Part of a small language model's weights.
Architecture: RMSNorm before each block, rotary positions, no biases in attention or MLP, capped logits.
MLP neurons of a small language model. Each row is named by its layer, matrix (up: input weights) and neuron, and shows model dimensions 0-191. Each number is 128 + 32 x the weight over its row's rms, rounded and kept within 0 to 255. Numbers have three digits each.
Before each neuron's rows, "fires on" lists the tokens most often at its 100 highest values on Wikipedia text that the model never trained on.

fires on: "ar", "ars", "ate", "in", "ild"
L2.up393:150127119144123068136091131142138155177149087093175140115142153142166189128137128100099083130139165151131195109116137148086112143136143074155118063101193124098145131095135165171192111155040140114082061106130156136069149141144147189138127147123149081144192138123103116184154107093115107145155140130137140119075093149137189120120125058130112157163138126123122154158083099085187073076118187118134144123097079139146144126116118105090112134091202110190155160135141117105131156107146142125060106062129116119145131154174114166119124181106113122186071160129138095082123149076117184195

fires on: " who", " that", " imp", "omet", " first", "ways"
L4.up273:076100122154142189068163156105174136150128131176115130078153115163109067127155116115123118130140147139110102129117133125155105120176162093120114142161137132159168147135125117103078167135146080150127170134191140143109168069189112113150116085143121165161113118140141142116104142156097133131132132171074169181092027152097138168145089167114097128159120139113191127200158127043134131166101093192116122145110057160144126064177135100166175145136125227123168080135119137143114180137097056087109142191136058127133115197139155130120113139133131110105123138113150162102176115101083116132

fires on: " and", "at", "eat", "c", "ear", "lect"
L2.up542:166139162175130121141102152054159102088118107172125169109127137187124090132095172179106168145073069134103132145130194176158153145116093213119141147107140118107049119169135129116107108149172126108201045123109118182086138116087146087188102159159093123134112122116155117145175092059101102151125122129093091112154127143119222134104104138139095136090086154216164122107150154105143090150126126066111072107132129092133135090135111072136140116161119146150110139192098108125099110092112134099204143164117128144111102074156146096132107195113139124160102128151121075148123131150126171121

fires on: " bl", " bel", " home", " Bl", "b", "tt"
L4.up411:159112157165156134126094159175061100164111159149168146073128122134103059167097098129163133172196174154103127119127070156149126152125197118115119121109045122125161150131101155107124136126166120146077174094120142159087167135095140144141151113133125108164148131131116107076142136090131095158147136222141171147190077116063120145149112124196111117115147226148144106115219087154119103151144111145110125133081142050155134115097129099169082138090119094133136098111162118152130105122104082155116096122171115129128129125178123110155151103190127160122198112153070121138040099142122146103

fires on: "p", " prop", "ust", "P", "rop"
L4.up494:105119145159204113164172119122136175170164129145116130094132097096072078061179084108090090144160086090099167124139115135144114144098119166138154136114167120118123083145207134144147085109142154082112156073119159134087053108115145111162130145140148110070156074141223139138098168090079144119101147132164110131111132097145137127109143107143146145151105127101190118154121108107059075087173161114126152135137124140087100098084090194117071094094101174151144146112119128111133126060145070108084170156075075118185132141133114161122161103136088070145128164084108095100111143095141086065

fires on: "ish", "y", "and", "ain", "le", "sh"
L2.up441:092096137105138147187137085100139167143096103134127122157140119144082184072046128087082138083107117113132188146168118044118101097110204102171132112099076113176131112139123123119113167125117137127191139123091089111080107119098091067093107118100153108123150090101064168147099119157061155131163127109071130166111063125107190173132122129140155082121064129109076081133113065129144055119125067116180160128087065124135096149108128086088142146141113125166151162131180127141170077125078110162110116096128096125124132152142075135146125164098108165133111136168097137124113086092098172105

fires on: "/", ".", "-", " w"
L4.up704:073143140151159125110138097085114143139102123171155172105129171156105103146114091148108142130151103116121102114177081142101185123131168108087095145120148100162172207121102064129094131095107102022116094145121111127134123062113142082144133183122074154115215133137108131064124135135077156167110106158126129136105158101095148184182176150139147086187124110115117159066145126169114130082124141066142138113100164121152139141145162128112155107133126131204099142115134106098134181061104104172107127134091144207112118087136118062129115121153104126061098117106097100106195152140125195176

fires on: "ie", "og", " with", "ain", "one", "and"
L4.up649:097098104161167160141125140163135115120124139092125132091145196183113141095089125115172139110187143191136109129147130129089122126147123175119064139123135124170067174160095079087080127123154053119093102123098128127106096121147159088073170097148090093151143135106118122165134129128153155120120135194125106123152120106029105167121129077075133177136138216124081148129129124115105152146098150060107159151095116167129147153149163117160092098081126062103120104203189121174193100175179112142176049116171106140129157151098160159127137146128114127175127117176180175141109107158101133124

fires on: " down", " out", " it", "d", " up", " s"
L4.up380:189125091132076118106201129147136109124141154118118130126127148072097118125128071088125132142172093143165171120121146154153085169124154112121175126096113117183094138144106163182092088184189114135137088077120117197182093196100145135093185145102159066122120092159100157100123124139078148091159083116079191163173107091123133091184134105133153188138125134131132108098185173153158120112147119139179129104151115086149141144159161136188113159102100109125154082093143136214181125086094128132136116112119092150122130126149127131129161146110109065074176139084093131098086087168157043115

fires on: ".", "–", " |", "um", "k", "'"
L4.up369:163128127128130080095128133130200137109180089100095184140156037107167149123096143184134171161169110126138136123133098086103117087174155192121129150125123099097076139075184093135071167088096141141203097118133132113096116120141097140178140141163140120131147117071083137138110159128124116115149134153155166133099105120125184086135123144086119101162134049103144140172091149134133108190121123179113108101137134143137161139064119063170157107110111122160116126130069134132091055124097167098104050124149138132130168098113134178065117158184144152151190106162096128173109221121133161112

fires on: " M", " m", "M", "m", "als"
L4.up172:100104111129148105185128156087150156172156126128076184108101154120147140054075191142094168063176152148149111061090121117056094129122103097157163122101124134104129117133070138111127127109139146074101129110099078137043129099172163165079125145175149169077158110098148203093142117101093174118091124082080117077088105107133121159161070064103141074158146128132179119073145144101127108157106079085148098156128148188152111145082180133120132064063133109158103119150130147112087171090156114134113098127142108123129146126123124162094072077128162129107121145110133133131114145167147144189

fires on: " over", "ig", "igh", "if", "ott", "on"
L2.up67:169144150121165156104140104157085105176137092156094163125195143074134147154132113127141171093088098169178186137117073160131110120095080120138088187100116036130140169106111125134160187100140145117159144131138143126178095131166151078151129161114112131135146127228122167121107071143161132074114134084146132110127180114117202133124122094069071116123100145104126148133227143197131098128133102159124149165056129121083148108092137110165127133100156144086165124094176135126175090144147140121104086120178123140124117126125180146129171183108100061125134165152101144098131152148078061122

fires on: "ain", "ver", "aint", "cer", "ed"
L2.up732:098163117099192143087121178124115153131141145173189158126153197136122128109141133145102148160134101136127184153103144145179161197082102130139142097067114104163073114086087074127111184192123128092179136141116103120126115111114112187108143157154106056108111080090151152178152131116121138175134182150066057166046103175142141122124102108162140125148135142146181089121161146132182094151157147108098174127123109146146109111084165136128184149174140113099085100089179093093126114141118168182124131162185090133129192124084161145104116087105144125173164123093126130093116178085083171140

fires on: "s", "ers", " members", " people"
L4.up737:084150136132135126130150119121122162141195088112117135075178118162188084210142158129175081170073122191098071116149173091128135118131117107108143121150161124093060165137102107108138109134052135102129093148150123135207138137180148166135144142137140182188116058106117140132113093083105147158133158079164174144104159127110132113174121149096080104100074165111197134135131175105152171160144085146196143137135137159108178032117176101164123146159119146161103137130138136138165093111148152190139084132182190142124164103142061123156097109164121148093122172110119116129144167140138122144